Weights of a small GPT-style language model, trained from scratch on English Wikipedia: no biases in attention or MLP, 4796 steps.
MLP neurons of a small language model. Each row is named by its layer, matrix (gate and up: input weights) and neuron, and shows model dimensions 144-239. Each number is 128 + 32 x the weight over its row's rms, rounded and kept within 0 to 255. Numbers have three digits each. A neuron's up and down rows have the sign that makes its largest values positive.
A block is one neuron, or neurons of one layer that tend to fire together. Before each block is what it responds to, as a language model described it from the Wikipedia text at the highest values.

Responds to: The digit 0 inside multi-digit numbers, often right after another digit, as in 100, 2002, 1850s, 5000, and in table cells.
L3.gate55:106124171138182115174107191104136120171123112145151111118161166161155094104098147125110128119120110128112161121110092192127174125124184120137103118171144146109119098153086115162134163109170115119107151135130131161073129175103079144156148110173197105115059161125125117161109137064065158090
L3.up55:149099147098157143109107118133112190114141134065157107125129156139103170050147147113165143137123167126088185155074094080098108135189205102132090083097143131169179173159209145127181134074142100116078163128152070105144151118138134128101110126138177132094072136082129080127115122146114114093
L3.gate253:113118060130101172139164126130145086092125071116070165115170185136110084112110136087104118117165106095151162111066111178129119106164095127145111091127150116122117147138127109159114098115122150139129160140175140106154088127116163111188140057115110119115089112076160125144115121143149110098
L3.up253:139159115181196161087201161156110140107157134174106128143106170145115131190146155088164159112105139142139106120055132161136102106096182108141162102121146105122125114069164129138123114143135173090116141120197141141166112132125162076140112182105118038071112146152150088143154090091114101122
L3.gate490:185158096051068108127152154155156117132137108149157120074104173184100118154080072160131154189146087071152104116150106140170126158091157167165161122131179096086117139093112121097121157086132091144114151169113094134143157039055091140040101097148081116079149149133127151153113099153179124088
L3.up490:104134100103157131173146124150168114127129151182112168158115106201143104154135133136107141166162052092171154128080134134188145101142122146143139053160117135148195072055112141093146078171135114125106186127186088128159121114079121094149116148135130108119153211084149165214081123103110157129
L3.gate683:125139161176177060138185157136135114127068142187183154081203140141139069151117120122181090138123164156093148133148098153117131120118100098139221102181151149159126151145112154111079109075144083121146092146170151120049070123068130151101069135169095069129058149097194185159113153129127168127
L3.up683:153163152183163106150190113123129114077091104224161094081116157155149141145090138137117102144155120194097164111146082125131152099159152139164131119152144159131126128056083146117104103084101130114126163109183094167198110171114133109129134148131149121102144092188096099188178124152099114166

Responds to: Opening parentheses (and brackets) right after a name, number or unit in tables and stat lists, as in "/ 10 (0)", "(aged 22)" and "[3]"; weaker on "und" in undrafted or undisclosed.
L2.gate598:123157079122151184154102151143131068091144136134168100146158082185166125082118151081101156093082102063147124107111190186117112140090167105123176170157120167125066117146178099164148172128095110176163124132142086124133131137170094106131084141153147099136125143091137136148114130104097121116
L2.up598:085142160116092184079075207149125152141123164138128126106115109106103148086113183068080147068123158125069126093098154173123118194144140112113094179201125166066112100130124110162152131096128213135163125126087091195101111162129148163113146167156133097149114113096119132154119067149097162176
L2.gate630:131125133084165143170176130118095129103093143155126191112135115104084108092134144131135108084187143140150103157176109108125144113152144124165146122075117141095133113173160076151154155152141134192158129048110140184062136133118118076139045141109113083137134130151112113165081165105062078141
L2.up630:161100116132166198096099163145109162160109118123083171118116123116191100109135149192163106096134193182149135114158120155171120182075088131052158106105113173151105145097104080161171057139086142155122156144130149109138130132152124078142129111163133154108140131129178118166093139120112085102

Responds to: Opening parentheses, and sometimes separators like × or |, right after a name or measurement in lists, tables and infoboxes, e.g. Mick Jagger (born, 21 m (69 ft, 581 (1872.
L6.gate98:119177141161139091074073164114083075123179099156120116111151102144133098143109200118156137118130138096140117093114099118177124113110134119120108145137156105104134126139150142131133097097186143139060165052163093157058206143140134138080207093106106145120086127139144138146102096154159110131
L6.up98:103101127117172120085157109121148118084066082118136108151160104176118073127096153084153084108114078140123138091149159103159071108142135112107136117088129194080105098142170159127164125137132129188173174127128134156075115145151132138123092088162208077124169166163147170189080099141129114112
L6.gate179:132121121079170114120031136072140080170132076142111125178164125119128147137100112095200132076146134167091091133080138077143153167106129218138079176117169099137113085165168095116133140167125114151129119203069130129177106151098108091144083129137126118087139084116110097099196063141143123150
L6.up179:109165105157152136123120186134094146074182111098123084176184102116132088143065132078140139105072084154123131145145155198120096104118099139136189145129162125065143125114159144134137121147142132205090030126090101137162181143092101169078112096143160153129125128072149127231143127109134149110
L6.gate233:137161128171158215204107123094112115157146095170153098090142082140153109120130127092119127094130143129034175143107135164166166120133116084162094072115168089081070148182116098180179113094119145074063156118144097088101135081166110112136104112166116105116112105123140087152171085109068169061
L6.up233:206116103158185149147107121122117120112114051169123191124132126065106159154155094145156133048150087084119050113111140116102126160088120085173159145149124115110090069136115085138105104121113120121075143156129070104088149143116164068087119062113179158114105119118146140131111162183124108067
L6.gate244:171149113101104101121115104119151156158139174189168127088113123110096121132103142101130122112157144143101092132170176138208133076104149090172097131124138167091122160151117108126102149099114096129179108098100104068078192122106106124101207060079148111114041156086110127114151096089134165098
L6.up244:099075146112165147144181145089155191049124152171081128071047199142097120125117150135142120101095095136132089129095148059130095167131141116110087110132129184146126174152085132133108146037146123123140168151137148132116194104136058103156139129116152129169121162128106112168128137125118080137
L6.gate358:136133207099140165126108169167162112137137142089172082117161080145098114126175161141131114072083125198118158090133151188117154128148139097097120177127141096121096117134108158084161127107162104178116137167091147137177109162123079092145118102121110101084148126163135128139155147136117093123
L6.up358:150120154069151157122153159204161112093125144148126185116145144159146130159196183098138148167118159113140096169176082125125095099146127163107115134110110179125071127129156114118124085160109195105150158168145134126150168116157117113123125116110107173177112104105150072118083188063120134081
L6.gate438:143122140100189135104084117092136134166148131157178180112118113152168152130112109154145139142168158109093108199071173144130115101131151154157095092139135069072124134208096069117114088129157144153173111121116114136089119137131107144113155150107088128152134066105156070108129112107132185142
L6.up438:132138147112115092122111160157088128103135124122098149147208149203099118196101081176082135152132091166112109091126114084142172129125157107118109168127151136102144099130118153090088122087127089180097128134143089073104152133127170143150096125103153117109167125145131104139163138113110197139
L6.gate471:109151122097135084147117172103149126110164114121147103103104163208129116166137083115107118098076112100097112123155140183148191137128159173162136094107151170139138139146180103101069137132171157132143177155109104102079139129118120150152049136138114089092193089100148144112148167097100164164
L6.up471:088199108080115120104134114133105073121155109187107120092146165151149115086104102066189118120103161130100125129202130097106180200165137160102096098152132140149139147120128104141144150139184146123130158146125147130077204104149146136164130086175141130126122136080146101124160079212075126201
L6.gate653:124108081163061207131110109131175141109103158087110103092152084156134107150173098150122130140135090115083075103087093174187170175156141121166185122110170113072114168185099092175104119144143141160156092065080173136123137124129157134137176110119208166102107125136140177161140184130087137169
L6.up653:109174116164121146089105148133108122124106115109098103184137127166156123109147114137117133101124146160095059116152138057140099118139090087125129188044159109126078141128117109135086174118104126128091103169095189133195115148143113136075145132091152115106189124142118139137148103111126177137

Responds to: Opening parenthesis or bracket right after a name or item in tables and lists, as in medalist(s), athlete (RUS), 1951 (aged 25).
L3.gate308:147193143136212138217103138098165129163108108137118122098147140104153141128136150198157148131140097186117086161118111157157123130104153111170143173105109172139073129146068080138119129133091233164112135182078143182149156169136148211096107126140120078136115111164118116163160113073120130161
L3.up308:138146191158098154099113172066100191105101108163153117045181088136157148114079161052144084096061135151135131072081175148186116169119166129135166175142126122145123154121099130147119103092162135140119155137113084128151085105173161117124094153091125101097120111099144127114102057132143164153
L3.gate412:134199103165175119181091105134127146153132123105144121136099123122132127134130137144136098142112107159102123172153107190119092120155154127156165151085139219117096118134165083122153117148171102149115129101081177113096190137077150077171132105113147121174158117132146146098117164111079130184
L3.up412:138168153113167072170101109113103164124105147109086145127172153166100140131107132124089127144119106142129097095112128084132172159112112046151124124182150147133112219185120181162169124079123131094110153125101126118126100027108108077085096143089131131112166135125057130093155105149105160074
L3.gate486:148145129060157067177118161117159150104117137146160110068190149086165119131099102060168050136114071129115044157206133160196116123066155099168127160111169160131163177186135119128109137162122101181160122151101149135144116108131114162177087056060117171108144129120142190179105115084131152140
L3.up486:123130157121094141149119095169090113073072115139113104057107090118035132177141136155149142063110118175104164176132165130121146158171158124149169187072118108168091142138159127184097109101149130124111107123122106134111128115181138138190097145085093153131141155118170073069107107074125143173
L3.gate552:126177139116141166116116099072137171100138119144083064102093106123078112074137141160182092099131179122094131134159164140143132119117123127094096099169131179146071062130125098159155146065079157147147127134094075157157146136142137139139127153128092093120179120084122144181071157179167151175
L3.up552:118138138148161096134143136094125162089099157118155090114176126139140090106146173122162136115096181168135159099165125108189203099135135109162080174159147143148149146105102161123084142108201170157089144118092082162142143195097099153143091136116182173108119163132149086155175116175136171125

Responds to: Finite auxiliary or copula verbs (is, was, were, has, would) right after a clause's subject, especially in plot summaries, e.g. she is, they are.
L6.gate13:146135138130123126130127149118120172169140132189081156134101132098183093107113102109130170072091062089123112162105165121138050140130132148186107185091159116113166140088147131167133172163163144061099134161146095127101170113154123140134115183105154121127137078081151205119129211119118138145
L6.up13:103194170078116107122095110108084089179205118149133141115117147171141080150134168087065105040106076111124127092132095145095153191123174145091097103129116095114061100091123195153142104141146119117059188161127087124123208143149131115183112131146132147101171159167140150148096152090136151096
L6.gate14:112102115137170082097125115104139081184110142164070102108100130149146190116127085086161110135104115136156134120165135134077096149130094154072120154146115118092192110102087129164121148161112099077123096109163112137159145123134105103124177114131138149122128113082127165174086175083166048134
L6.up14:145155109142085185188143111153126114157125137088092113160081133141066165108147142125186154115177118133111113095055094104169101137125082104173139160138156110075139126040078132142077137114133156136100175174151152111124144103091159121102080095166068105071191095159096142174067167102101079153
L6.gate154:139125108154098137132103154164128026151079100097199081116197124129148115115165126187122115180124094145091092094157080175124173122151176111160198118152155057130181072103118165155125122062149150099101083170144173151125122158114085146156083152137131094104154090151098173147205102134162095124
L6.up154:109090066157102155159154146101155130137128155181128150134127073149146144174148164098157123098065127151141132147135060153138103190155102129132154137168147131151166126195101115144117137104093114112134080165111139129105118147104068139177128170182164162145150155137180125109133107081100161135
L6.gate259:076137155165116110088135114133180142132100100152138092177088113145128195068099109171141181121143109132134084076148096147104130095121109143193095106156113157156136125116089110097166124094198171147130112136141126045138146118104138102119095166164122168070089124089101098161147147098110109169
L6.up259:167166149148132151153091125148097119111103168136153134188148074129148156154137069164125138131125167110139083170231122138097167099109106105181122057172130110122155094127077188136139133160142132178106072121176131124129100115115094166165147139102155135132098129118065163192085124115156183126
L6.gate295:164206174127129064115120115179119112162148164121100134152118117128162161049097044153136142086149149092110095130122123116118196151162125124123153151142145083100078142145122094088073123109075184145105133129144116113086190184149193124149166156137150147101194157122149182146091107114128048144
L6.up295:101121188123101132093096169120111104052102131126135138187156140087137176087127093164127142167079091183113119174174140081162183107153154148134104125086131112110123150167125114132166237105057116123098151184105143080147193123107146153167157134141113192105185071180177102092181155112064080103
L6.gate407:179152081090137117106047140145148070148106142161113170135102067100134089105129105093124124104122086074095110174145138098129152105122102211116115104157098116082159099121119124098100089135090106208058119109127107156125182058099131175125096143164104148175151140125171112114098083113147165131
L6.up407:121080125183138119085133109139144093143115141156159118138124057099120094104165146193132159161194105168073105138133139150157133141155127131112138150150118191117160154116126169125089124105120133135118135154159102123147125097135167157124112074122092153120079132129103115205090083091091136096
L6.gate501:117164142151125102074121097134123139126112129121150151100165125144090169124059111126167146108139153155098103126094108115142172126185087136129111103144120081148163150118127079136152107144119155114129138115159153229121162186077212152140176111194186093118136170114142173124131130107131124170
L6.up501:130119210105086128128085126109192132150096145131101104092111144130108152117104073172084142094122101136121129087148112098084140137191136113086123179189140120119140159052112105146083115104089107153193140101120135162097083170153078119147092183083164085192153139109120130116153166100153137154
L6.gate670:064147147130129130136115190119131102174139127137154098125144154157137138106046169131075139136085122100117097170133104182132164196134147157099092101127171090113131139179083135158130161116168128140087080045185060123111195113070115172104100124160117195117139114118123147112129112125120148105
L6.up670:097123115169109132112125148152165110110118125125126172122193129135097137137131162114219135122129168111086176128200124109147141113154126176102168156118105106143160112153125144156181170134131155115163137122105148199168103159142152090111085080142123138157125139131113127163082127153182119081

Responds to: Pipe characters closing a cell in Wikipedia markdown tables, usually after names, numbers or times, and sometimes closing quotation marks.
L2.gate352:153148177145167208120180121077167075103114110130153133127173179168096143146132157128092161126132106130078147152094130164134159146131103118131109147142150095174150138136103060124122106085118153213116162162112110145171125126119158124157170150157150156065184164143177137088139099157212185145
L2.up352:137085103156158154121165168139164047133070113168128166119148142105122118149156109170171090090138049127124083155163137155092193160091075169114116142113141117154073124142094047175136107144104140159104169123119114142131158094124162144119140142119174221155142129141118138094135111155110156120
L2.gate684:086114145144157156105122134162118116129144106109175119123127136148128112175071179174160101142161141113139096105096166086134143107116126121151046169167131169174114128159118079200114144081105165141148179139111151165130072153120102165081075123142145196093224101139150121163094150106118167101
L2.up684:150145068104169109102195156093136115097130110150111163111128142176063140094108160131127135082146097103090072125129125121138185127127116113155130185110112163142131066160142179110155106117139106180110126101124114120151098078059127059144142113139137200162091165132178118140122135117120147141

Responds to: Periods inside numbers or abbreviations, mostly decimal points in stats tables (61.18, 0.429), also initials and "No.", "c.", "pen.".
L2.gate5:078135157107144148127135166160126106099193108152090143165087178145114190125108137134134198132135146080099129141165127136159112193109114139118094158168152108117134120161166121132125198136140077136160129113130119137125170104122089158122138143178125144142126081114155104128076119166184134150
L2.up5:104115129140160061094130136113175182099096162149097079144126078119178069172166138199147136116133117078182090147114097103130148134102101176188112146099112142103176132169093128144191090101096127152137127165163168155138164173132098119062156105125179170139128122120080123119158073117156096116
L2.gate542:148156086135143129102143133129200057057110180184163118107126127118144199136086208075114174101133107141094178118115137164130158140117075158124136113108138145130135159156155175074153152123188139140157158061134131158127164139128050080109162116129124145113159178067083110105137119108119149100
L2.up542:145114147105101171110159122119147176181086130113125116085157163127135132151115152109116152116168130187151089163110146100154124104122081090116094125123128118172093102139083084157132171180120101115088161073096095096085163071145112150085121098143096135069120140142139093086156130126127147136

Responds to: Mainly pipe cell separators in wiki tables and semicolons in number lists, plus mid-word pieces of rare names repeated from earlier (Wiw|c|zarek, L|ac|henal).
L6.gate169:121181173089096153049116071074163105141099123172112131064120136120114125152082148148199104107174136135114126115144062136135136141125140158108140110153147091123147120098104096114110196141150159160197137094088109174076119112115070132123095142099191094116209138112140085112101118106147102121
L6.up169:105124155101147140158132149121133140098077156159159110186118213091151078126098131100078150095158132143069126121175120163155105123113141150117092113158139117131121122152203163121136123140101110153118110195147083139152096121137163125108139058172112133142122144058107025176111091130121101148
L6.gate235:143122165068141056107175120100084144125112131128120123109181108121097060095101110116137121085158111176123099084177115143129204109127136136129150126135123171137164149100131176105149093153159092116101117151110144180127090183149110163151079110154089129084112117174097123161101106190093125175
L6.up235:141122067105040171102105128206196157115131107114071125122123100147098094160150075184134110151064181125159140128165148187137121126126164136175126114156125090146140126051152117081149108103172160143141117119105177136142109111136078170052188106114115100147128129115122082128151144113165177142
L6.gate243:054181089138132111173113143137167125099192159129085141125075148169131171146110114122192140078122137070178119110182076134099171130173194123071099099167139137072122189115136098106097135139169076147119158175160075114122205155091133172167129240135077116147155149139107126153114141054165101122
L6.up243:141165119100151090056163137081050084087073104129141091149144153137153134172096091160077099121118149120138057136207116163138155144111139111102189099144107139206128140081123092134124209127107118078113131153066084131154133115109112093155112083149154107144127128176091157152138182138124138132
L6.gate348:116163150118128095125070193124121194205120147134132098157134164127095132120140172116098098084096077140100082126118142124119147075180104112087108151159164127206116153155126120145120136203165129152072142104130139146178144111059125169146140114122131142112178168163131143119132110138153107056
L6.up348:144135139173129142090125104200116125139144156072150114129080138113088130107135175150121152113155104147104130125155110133076187119160100109070148134080089162121115145096189080137047180133075087161136153179175133097065111128180136090128070114103110155141126120094089136119067159143137060063
L6.gate416:050167126090136117167110118139128176134137147148117121135035140111177147128070134148166115176148137157103092053128117161129087104161187155136119144144197146125118157114077074103085160101162114141145153070094109193121147085074122141160165146143109126089166163113149120152140128126183134124
L6.up416:151140102082121065108141134104165134130103130060152131139093143122079123144154140142175157141184116118171097069154127119196118081092146116121070146117142097143126138105151191070166145091168123161131159141106092153073092096129098133109142102163124160085135189107146157183123158125159154134
L6.gate548:142124118162110144146090112106133120110146089077146118154136123156133063077092155168120102170149070102126114121159113114135125140128150132183134099107166166117152119076111148128057102173147106130121171088112109146182126083135064197153080106105098116155138158112101082096131162176143129185
L6.up548:149137183133114173090166121111179168125133147135115120118155165187085102109198117153172059067179147134138023082104117081107152112157132108141100133111097111125125144097113070142163163104126112135090118134094096140104155164122090094151145132145167142138136157106124151170122144155104125123
L6.gate623:126189122139105166082128135182153127103110129102100116079158081138128126106128113119141141129146154170047113113133167083137216127132038167140144127164134132114137129180142119155112184155129105104155094076137145138190151031094143123159096152105128112137151135160035150140137124146144051103
L6.up623:101144112143137161145092140137105153185215126153115054135101117083077070120172191120152083146094136186168088150147173129136119112082136111147087081114128105119144193151148137087085115113148070097154092131084080095092165080121134135145141161115138155138155045128080122147064181109179136129
L6.gate664:142156125132142135126116129085123118187122106096108133123119105075064105150092144125130109126188161116168133092109171079143126054136098102101143172130156069131156146159100151152125159163152114176118142029136110170148098093110048142131143165130171086154109168105076095151109173145069069103
L6.up664:087111119129103159180144109153099121168119101152100137071098142085089116139117154233163128138173151198107152116111072138215125127112133087147086152126146143145138106084161110070136137164147157152085156135087121207138103119100192168164202130104156136190112106085146143092082109144118094077

Responds to: Forms of be and become (was, is, were, are, became) right after a sentence's subject noun or pronoun, as in "his body was", "it is".
L3.gate141:086154112183096075118130124214122070104065138123113098091151098091117127144131198101142142135066127148164171120154107169113112101124155124182132172168152101130101113111144115145151126118124140162170107115091089133163126154147161115092120157119163092128208113164051129175175137054138097084
L3.up141:152098101150154179103136128085112092164099148123159110131077090093140140145177111104148146110158173122131119151148144054222136095126124145093091119112117117128127149114117161136154129140095154131038109091115128160122127084105066078182172088167131101163134087086122148102154116142110107092
L3.gate437:115117140135057152148110102182169135123096158139127182145104204116135195095110139163103061125154139115089073143093139132137157144130185108077110112157186106139114193121096095079129130126137126126064137060165149111107124168077096109165115216132137114123084152100125214133134115146071146114
L3.up437:133155169115164187180096126159134109107105121102060143104086112137131163104117122123160124210087136153106125130152129120115155099202142088165128096096112100113133114168155172125123110112173122130175116213133146124058126121099125124099142171100165121159141130151126149101145121166125111098
L3.gate455:163117155132095076152145092165133059134067132108083110138150162100092129160123074104120063116146113131143149140107118115091120173157101170141137105127122145139157122139099121115060194103185159104147173084115064139106134125102056133123108142107153134028174108126128076147199106137080070069
L3.up455:149112132098115142121139150094141130189160143170135095119064151113169137097133150144163133165196127147173101152113119116126207128148130176175136071151103118109143129196142146145179141084136129143090050127144149126094100160106162117147188133118099096144141113128066145130147097097195084155
L3.gate472:096117121164091149094007182229144080123102149122143137125094105151147166094174152126103127205101173145128139151132109153103155206131102095147087121153094122118177183106121106128135177131147117198160167095177116146094118146127162180159081155117116100123108075113110113134154161117126054134
L3.up472:192160143117189158097068129129176135126135172201130131151175093145119152139135152132100169147033114138129133129158091060130112124193147186132165126123116157128145133128112129149053125104120167110122146081166181097165090142154137141124134128118128129064197073188084120133146138117101078144

Responds to: The period after abbreviations that precede a number or name, such as No. 16, c. 1870, p., St. Louis, and inner year digits like 19(8)9.
L6.gate77:081155151152072176139128146160103148102139112108100090137076073119123074100145166140155146156132089147136136151141134081121097057115112133104091190135097106175112030120120179127166096140167160121114101137161132110142153090095162139132103097100151171127086126098091204126099152154173058111
L6.up77:190164112186133169120176164195118142157135125045159169071158169114074124130090162170075158153160102130150118120107124146181160092095113154124109072075141124149120167124170095115154150169136122133186185138110152164074138081125098161087099111139131078125138169117127105179121144126162081077
L6.gate84:111080104127103131103090042063154069157116095121093132100157110097081130131160149128122083169175113099138134164129128176168126195143122110080078117143110091114153085136114157105101162144114174091126107061126141113132110111149151104188153124168131141134166071119144096066162086157188182103
L6.up84:170134145146087090146140073115203085136177132129128106162128059097146140133102089165144142160131171126160127073116091159138142103100123159157104084130139129192151192157065142124129175110138119097128112119155147157093061131163167143060122078169187126139116099179082160080157087106105093148
L6.gate283:144133060157116112099150203143059141131091145077140137149125139146140108151218138191126155080148116138193165111112143110210106068137190157105075170064151141143088114114105153190155128082175174092088135147136134085116097133112144150103104102143115161178103130135129096121100170139129091145
L6.up283:163138107124132134154138186175118168069136115100148139160176079125129186106065105120136141146118154115077124199128101181125112099104178157141158090153161162102105104131178135207114106078124136072087098107137121080146117144081126101137124146085171110097128172149130115146144126124194042142
L6.gate315:098131108172143116155159136158074157225138115105149150134143121097156094130101122110114147129122124167127090117132125097106127130143080136135067125129155141170118144192191108169101106071141090082077115191095153192132074124099161123065124144149127133165110091147111138102118162139130070135
L6.up315:153175156194141098123151130054131055148113140142135107090183098097136126137103117133210069060172104148086125162147111148116123143126125129096099200111134105147182151158156120118115113170109094098156125124132159170148079100088094160194107123166178082173134078077067109151135107154150118120
L6.gate506:072142113146072122147114112110150107098071079178095085105145108129156139108070073156099115173129107176152103091094157107139151093198133143151093108121164157149070125181111083134122095154166169137151133069156118139099090143152097127087071073136194113159168090109164141157129157173107134138
L6.up506:049129137104083114116125088157114172140097172122143094097180140074143127077082206097129100123189166163124142104122156103126097134137127122137115130122127137198092145164101176041075131086107148085159133193190102154129063116200108119156118093158117108096160126126129086129133128131116123123
L6.gate571:077186177138112124117116089100115146124120110130107129065104080091147121158113156145113135111131143076113140077143132116160135081112108142127113126111134156155092095061144124109128118169172074113114180118090166085134122090077122123072181122151126097101120152152164096155149126127095174117
L6.up571:067144124116141117078114114151147120160110098086129109169175187148164112147102124071164110099203166118166185182067104170152132145177120122147152149103135073191115088122127105109129145136123172149143147092115129184093085183134074098104154110090133111116113135140133164114144177122172110106
L6.gate622:172130106108082133083133144134148091154115104102068105116158091123115149109107152070156159116109132147150094087083148090110132098174107152106139110038131103136114130151143101128090150135104142090146190065185162151089129186131125144168128166124144176061122126086113122121103176165155072157
L6.up622:152142163128137113104138143136154165105113045121158129158113105166114121118090155045130192124153106116068101084165103201131109157058114123179153068146187131155080096112121165131073197113151071113112140127100104074146113128097149145125120101158160109096104131098129146153121223182108136141
L6.gate629:106143143080115157175139158133111153162107121119125152158101142152149146130173158125119180193132152133137114113050125127091182146095105142086174100135142153195100120121169198084126156041109106126087181069153068124138089098092088151169106176140139122103118094178110102124099126153118080132
L6.up629:129115088162083089137191166129155127072079134103120127063113067120091110156104194117159051083141088148125139151145156149119158082143162106149171187099134133114164142142120190099106064087096123151132142124114076135108120112128099088106153079105140151165113151107064151166079151201128122076

Responds to: Finite verbs and modals right after a clause's subject noun phrase, such as is, can, may, did, competed ("the main goal of the mission is", "overuse … can").
L2.gate159:104112091141102115200145191127148120167174158129150100164128081090135082085106132130098138160119182112132093120141091166164131104101104125093201131085125127150114119147112130134136128130121157135093128132151106141097120138169102127106098136145126127169155133122122145115092130173125096091
L2.up159:093149153165114105122143164176169128174085114200101098111093163142116131111088164115112115181150197088113157142131114151121144145126193057123119111118132124112145110123126136130111175158136190134148110159159098127102145124113134085134104211150122106134097085136222123110123153135146148163
L2.gate648:153134134141082103115124122164110073183105165159117126103169103113110157169121122106137124111137075097196124162134149186192209213125136149131108148135111049115108122167068106072138108135087150137099140120178112078085104160114129102086082164147111130083115161038178180098134078105089132117
L2.up648:157104154124100106187092106128070098157137149154128132113126109175074117122146107139185107091125111128152088138105076105134092128200191080136108167106104100097114098112131157102118130132144077119170149196154113127102093143085143112137092107155115147136107130094123111076180117126127133142

Responds to: Mostly pipe separators closing blank cells in Wikipedia tables of election results, scores or track lists; also zeros in numeric cells, and "with"/"by" introducing figures or descriptions (total with 345, characterized by).
L3.gate155:141115099171130150073128150096167120149144142175159168089139069130164121087142143118201117081174111138145093193083064151123088166143127123112115100199123102142129112155122100101102086120141146149161091104152130112070037139104133181106115090182099139110154101107141159101107143104152113068
L3.up155:054101078157164153111156158139178097104154114183102134129131132136132090143204128186136106158104121110088157081039145136144093123132169173170156151167125133108101146163125130156142187122119139105104127174135136147089076156112101137115142108097170125145154084165136159154094160164190109138
L3.gate209:150168137124167108109115104081119105127089120131142090082128138201202055084113158156188180057170107167122106156134128202160151126158116107141103120146134133080153184100148122154133123168142101137088145091144172160118118144158106120129119089116160143085186068142185111188123155165102097104
L3.up209:147140139121154148155156122062146133134174100129153152097156132188108095080102131174100113107104059137077154147104094143080184084194097159120119069153106138153158128138160153156136104126163084183163187119133165147114082134085152147097161121147147080122124175124189145178138155189111102113
L3.gate547:140109090149076160145154085099152138095132091140093184083098093113162115115140151139149097113168161098129199111063124145180187092222105119120099094170135192174133184123158156102140146108087151119124139107185241111108142169117130121105130126181160153110104090136193177158094154139092151097
L3.up547:168135139140139109137151159126132192128193100120164091164069152152121140089143107138126132151117115155102143156135108142177130155135136147124111064137101078113148059108142119100126090146139168124160142190104107163103113115052117139143127145141134133064161122104132155170070166109050146067
L3.gate590:100138162115160151154092160110102122069153111167076120179093146117140095141074104151127139119101132175124099135134065072148118132066138103143049159152148107125124142122135102178128192091160131124146126110134138163173092156130114167105139094130104128195221169128158164114154139142172095060
L3.up590:204152100120092206064170121126138123141121199151168155096116123131118161108092124100165087052140165135116163146135092155183168110125109111117124137114115150142141147116098091092138115079182103142129146173134181132097069116066129107154095040172111148099073105077127114108080155149112194151